config.yaml
norm_eps: 1e-06
qk_norm: false
lr_mult_o: 2.0
batch_tokens: 65536
dataset: "wikipedia_en"
MLP neurons of a small language model. Each row is named by its layer, matrix (up: input weights) and neuron, and shows model dimensions 304-367. Each number is 200 + 40 x the weight over its row's rms, rounded and kept within 0 to 999.
After each neuron's rows, "fires on" lists the tokens most often at its 100 highest values on Wikipedia text that the model never trained on.

L7.up1021,176,224,206,233,147,145,124,190,287,123,204,237,203,167,180,241,121,130,149,216,276,167,104,161,229,179,212,136,230,241,167,165,203,199,198,229,221,277,183,148,201,172,258,233,217,201,204,187,221,236,186,125,198,262,168,194,159,206,253,187,211,180,248,243
fires on: " |", " as", " in", ",", " the"

L3.up333,243,205,179,259,134,201,253,196,156,197,187,173,246,154,224,184,152,102,214,174,244,204,167,219,267,169,201,144,208,192,185,229,201,213,185,164,241,163,161,175,178,165,262,289,258,170,180,262,154,185,160,281,138,145,172,164,201,158,222,220,230,238,186,265
fires on: " ex", " in", " from", " Ref", " Ex", " at"

L7.up960,201,222,176,178,195,166,228,133,182,214,141,235,211,188,171,197,234,191,182,205,172,239,207,179,259,168,188,165,205,191,165,178,159,232,123,202,259,228,207,232,145,236,123,215,188,244,178,201,195,204,271,220,157,186,202,236,195,198,206,165,165,191,294,212
fires on: "-", " of", " to"

L7.up1720,178,172,185,183,180,203,256,272,237,176,225,208,207,141,193,253,157,277,332,198,154,251,144,207,239,118,232,254,204,152,175,265,214,176,182,163,200,189,290,260,147,182,213,227,221,240,224,221,217,144,209,223,184,202,296,220,204,243,230,187,192,206,166,232
fires on: "-", " of", " the", " and", "er"

L3.up1830,217,195,184,182,239,202,254,129,203,261,251,161,242,202,180,191,233,137,200,264,201,217,187,207,251,234,265,195,160,176,196,208,153,195,273,254,135,219,255,189,250,246,222,193,211,236,228,246,202,206,177,234,237,145,235,228,197,200,190,114,184,229,256,192
fires on: " and", ",", " from", " on", "."

L7.up595,154,179,180,201,225,138,177,291,236,211,120,256,221,151,215,255,175,211,236,233,223,169,222,190,222,218,209,261,222,193,230,206,187,242,214,264,215,285,228,174,168,185,232,197,208,148,161,147,231,194,227,170,233,177,245,192,181,187,176,231,248,180,231,195
fires on: ",", "s", "),"

L7.up1173,191,294,194,151,187,194,189,248,145,198,166,198,164,236,214,243,152,189,211,163,262,265,186,163,239,154,239,247,233,160,161,265,288,173,179,207,284,148,226,168,166,191,238,298,208,289,197,192,205,153,190,143,187,246,193,187,177,158,211,187,184,178,173,207
fires on: "-", " one", " and", ",", " two"

L3.up1448,214,164,175,222,240,222,173,128,215,278,203,189,190,269,206,170,229,218,149,178,265,193,211,218,203,193,160,222,166,200,150,153,116,229,226,264,180,226,211,219,244,197,232,269,224,174,206,193,155,245,207,272,233,242,177,247,144,256,209,180,179,196,221,208
fires on: "f", "un", "ab", "p", " Chief", "af"

L7.up1862,186,185,216,224,178,223,233,250,133,200,217,217,218,206,177,186,263,183,245,243,175,239,197,173,280,225,191,164,166,240,161,251,152,231,265,164,214,214,192,205,190,211,216,218,200,282,163,189,282,244,192,226,217,160,288,219,258,129,171,170,209,206,192,220
fires on: "-", " (", "ly", ","

L3.up1500,201,199,222,177,176,212,229,252,232,118,213,218,184,169,203,198,199,212,191,199,268,203,286,204,204,159,155,176,229,160,268,161,224,207,157,163,198,179,201,215,234,234,178,198,242,159,276,242,293,228,136,147,198,189,265,257,241,265,142,173,233,94,188,172
fires on: "r", " L", "l", "tr", "br", " l"

L3.up839,171,238,187,161,178,144,161,274,171,156,117,192,191,180,217,199,236,188,217,134,139,224,132,254,167,211,195,156,179,175,175,140,182,224,222,217,223,201,133,188,259,196,122,239,203,210,196,105,155,190,128,245,249,190,223,206,199,199,290,191,217,151,218,229
fires on: ".", " place", " or", " not", " to", " votes"

L7.up1860,252,280,192,214,223,158,139,215,209,113,293,218,218,254,198,149,165,228,201,237,236,230,232,263,232,182,183,181,195,166,153,199,244,206,138,171,181,235,182,233,194,175,174,194,248,193,229,216,211,111,249,199,245,166,169,167,165,197,161,212,157,176,189,176
fires on: " all", " of", " more", "ing", " most"

L3.up147,186,192,258,137,221,218,201,193,278,296,173,246,176,209,245,219,166,174,240,255,273,208,205,205,129,234,168,229,255,157,104,235,153,162,238,198,217,212,216,121,193,240,158,276,156,212,247,228,158,183,213,173,162,219,158,205,216,213,259,182,186,212,206,200
fires on: " also", " re", ",", "—", " then", " –"

L7.up82,108,174,153,169,224,210,232,180,174,219,181,240,228,253,179,205,179,212,206,169,219,155,164,207,266,198,160,195,212,174,150,250,156,130,270,163,253,218,190,229,180,215,164,150,144,195,152,200,141,209,172,204,294,190,228,237,213,219,258,253,204,194,168,272
fires on: " |", " States", "m", " ", "R", " mm"

L7.up1136,109,155,148,229,221,160,180,133,118,252,229,186,225,165,211,272,194,163,206,243,154,201,136,174,240,151,225,151,188,225,221,216,118,266,287,135,224,181,273,146,95,151,176,178,213,208,205,189,136,247,189,165,188,162,201,218,217,226,203,276,248,166,160,271
fires on: ",", " for", " by", "),"

L7.up1252,211,226,279,167,190,201,250,229,170,191,219,228,192,219,240,117,295,110,280,192,263,233,157,228,167,226,153,242,190,182,152,191,192,161,269,185,244,146,183,157,180,192,159,277,188,174,216,229,249,245,123,179,193,218,229,249,207,144,170,259,189,232,182,223
fires on: "-", " –", "–"

L3.up1643,278,227,173,241,234,181,202,261,254,187,248,237,186,133,250,189,185,180,185,160,210,198,194,238,191,231,225,228,169,277,210,215,265,185,196,138,192,252,141,196,229,255,234,107,189,188,149,229,226,210,135,283,217,196,176,194,232,193,185,174,159,257,222,282
fires on: "\"", "'", ")", "’"

L7.up106,165,174,214,258,159,301,236,168,257,197,255,188,188,164,227,168,208,178,187,215,226,246,245,186,137,160,193,228,190,182,171,189,237,208,236,201,116,234,183,220,221,229,195,227,185,245,248,152,206,239,242,242,169,232,172,180,165,167,210,234,207,237,202,163
fires on: " the", " an", " (", " An"

L7.up1242,212,172,220,124,279,252,193,144,243,254,180,166,206,186,218,235,260,243,195,203,215,133,198,173,196,196,210,195,133,145,254,203,162,193,200,162,168,209,249,140,221,157,251,198,223,166,180,221,184,107,178,210,240,266,156,237,192,189,254,173,194,239,214,167
fires on: ",", ".", " who"

L7.up695,145,209,205,249,192,169,224,256,223,190,166,158,261,199,199,213,145,225,173,157,140,174,140,93,183,254,221,214,199,167,195,225,206,287,235,204,132,258,199,157,292,252,152,214,198,193,214,179,237,186,246,251,233,125,198,195,269,270,199,269,267,196,181,193
fires on: "s", ",", ":"

L3.up428,229,266,267,209,155,152,229,172,162,217,119,238,159,290,191,184,289,168,156,204,213,213,213,187,156,221,203,165,190,187,206,200,208,217,166,214,171,172,214,260,247,216,174,347,215,194,215,216,124,223,207,163,262,197,180,215,213,143,192,197,206,176,235,171
fires on: " by", " in", " of", " hold", "Billboard", " at"

L7.up212,196,267,238,121,258,192,226,174,183,181,137,204,200,183,226,213,204,116,238,230,232,230,173,202,234,186,212,224,208,168,204,204,149,245,163,260,230,185,189,296,245,231,223,234,193,139,197,188,240,229,224,215,187,190,244,259,140,212,105,221,168,186,248,230
fires on: " in", "ed", " of", " ", "|", " to"

L7.up1351,198,254,232,205,204,361,204,202,153,238,205,269,84,231,212,215,172,219,180,191,246,227,174,146,265,159,258,247,188,208,161,133,176,220,178,193,109,257,171,205,233,227,228,202,239,197,171,185,200,211,193,174,293,240,148,189,242,237,179,237,126,239,95,226
fires on: " and", " &", ",", "–"

L7.up297,230,219,157,197,216,215,227,253,166,191,271,194,166,170,138,169,211,159,228,192,179,188,193,224,216,174,191,172,262,234,249,228,232,198,158,205,232,253,216,215,132,166,192,267,184,231,207,204,248,205,189,232,140,168,275,208,172,183,164,188,186,228,245,227
fires on: " the", "c", " on", " to", "-", "a"

L3.up1945,123,180,187,232,219,222,152,234,185,185,228,75,180,230,205,194,217,216,143,248,275,200,218,182,209,227,226,220,209,155,229,182,192,246,190,130,166,175,208,103,209,229,153,178,240,125,282,197,133,196,217,228,205,132,239,160,187,190,202,148,238,186,201,168
fires on: ",", " June", " March", " was"

L3.up94,166,191,176,226,248,219,223,199,192,144,171,171,213,225,138,232,157,183,130,138,254,153,232,267,181,169,149,229,208,174,171,128,201,206,227,174,242,191,237,268,272,182,199,202,199,274,213,160,148,220,196,191,277,179,190,224,180,227,192,209,253,177,160,222
fires on: "t", " not", "ce", "ut"

L3.up734,251,267,190,147,212,132,214,233,172,291,195,213,270,125,159,144,190,170,144,251,229,171,164,198,215,128,208,161,191,182,167,187,200,227,304,249,249,222,216,223,231,253,187,262,228,222,183,226,138,164,134,251,197,168,170,254,186,238,206,182,212,200,191,135
fires on: ",", " and", " place", " or"

L7.up1606,258,198,183,152,240,157,183,204,223,157,184,178,260,235,150,248,216,218,232,277,235,243,232,222,199,141,197,168,227,183,176,159,170,315,184,194,122,210,230,183,191,212,232,232,219,226,187,220,203,149,209,195,201,213,123,235,181,216,162,183,176,212,230,184
fires on: " is", " of", " as", " was", " more", " ("

L3.up1726,225,218,211,157,233,242,221,200,148,189,190,183,272,181,206,122,112,274,153,197,227,214,178,202,193,125,149,190,262,249,215,209,221,216,248,170,188,237,211,313,236,228,233,205,135,179,175,195,167,224,94,168,197,167,140,162,232,235,163,196,244,188,230,240
fires on: " not", " R", " Not"

L7.up1868,269,183,172,194,160,224,242,276,222,176,214,158,243,217,268,201,191,184,273,206,205,274,196,119,142,151,261,210,182,113,233,189,221,262,205,258,155,229,217,201,260,207,186,186,172,250,177,208,218,185,227,186,183,191,190,199,186,188,107,220,128,150,242,225
fires on: " of", " for", " over", " to", " with", " \""

L3.up377,287,257,199,182,191,204,250,179,186,224,180,142,228,185,150,184,207,226,223,263,177,210,202,217,233,190,226,180,259,167,145,212,103,118,195,193,205,201,194,268,226,234,241,220,238,217,167,238,207,270,191,230,172,171,170,203,214,176,227,259,169,164,235,172
fires on: " by", " for", " later", "/"

L7.up1080,170,158,123,191,193,216,142,222,239,169,242,227,174,209,246,184,254,216,292,271,174,196,146,210,215,169,173,213,130,246,188,172,137,214,303,160,244,221,280,197,103,203,243,166,173,197,271,195,197,167,229,228,188,176,192,141,183,285,247,207,234,195,179,257
fires on: ",", "—"

L7.up1512,222,201,155,227,199,248,146,232,229,246,291,171,161,110,242,113,165,209,181,220,226,183,193,112,230,147,227,253,241,203,176,85,201,177,200,169,129,198,213,195,141,192,205,128,209,225,200,273,184,229,176,207,216,143,165,211,244,190,210,191,160,226,172,276
fires on: ".", " and", "\"", ")", ",", ")."

L7.up17,154,148,207,163,201,242,201,219,223,189,265,202,135,213,243,214,197,228,228,192,169,247,139,154,214,109,176,127,111,242,237,202,149,208,248,183,245,205,288,173,140,188,212,183,215,206,241,197,192,194,178,250,189,180,182,136,141,252,225,226,242,184,225,167
fires on: ",", " (", "—"

L7.up1985,191,192,275,234,181,196,204,170,214,153,194,242,209,232,228,268,166,121,279,225,253,276,144,266,247,202,200,134,279,185,188,188,241,198,243,159,222,160,133,115,195,207,159,206,256,187,176,262,161,299,168,167,216,219,190,165,194,218,179,174,235,194,194,192
fires on: " |", " on", "|", " in"

L7.up223,281,224,196,215,192,235,164,168,258,242,177,246,261,152,145,141,205,198,160,285,248,246,199,247,240,176,185,170,205,251,203,244,246,218,131,187,221,203,197,191,209,218,259,179,251,210,136,196,224,155,152,275,161,229,235,254,155,207,249,196,226,199,245,224
fires on: " in", "/", " to", " the", " at"

L3.up684,241,248,100,196,203,178,99,218,214,281,146,126,167,161,206,151,172,195,182,201,253,234,229,211,226,215,238,229,237,153,213,111,157,232,164,186,111,245,184,198,130,232,251,268,211,277,139,209,183,271,176,175,222,184,167,139,206,276,150,171,177,198,214,165
fires on: "it", "et", "ut", "mat", " T"

L7.up1950,249,185,216,200,195,164,162,163,238,188,268,214,150,256,206,236,239,134,275,180,224,186,187,216,186,179,216,185,166,160,168,201,150,233,182,177,196,211,185,148,159,214,168,193,192,190,203,208,192,192,156,219,292,222,284,196,312,294,176,189,120,269,225,185
fires on: ",", " home", "\"", " two", " other"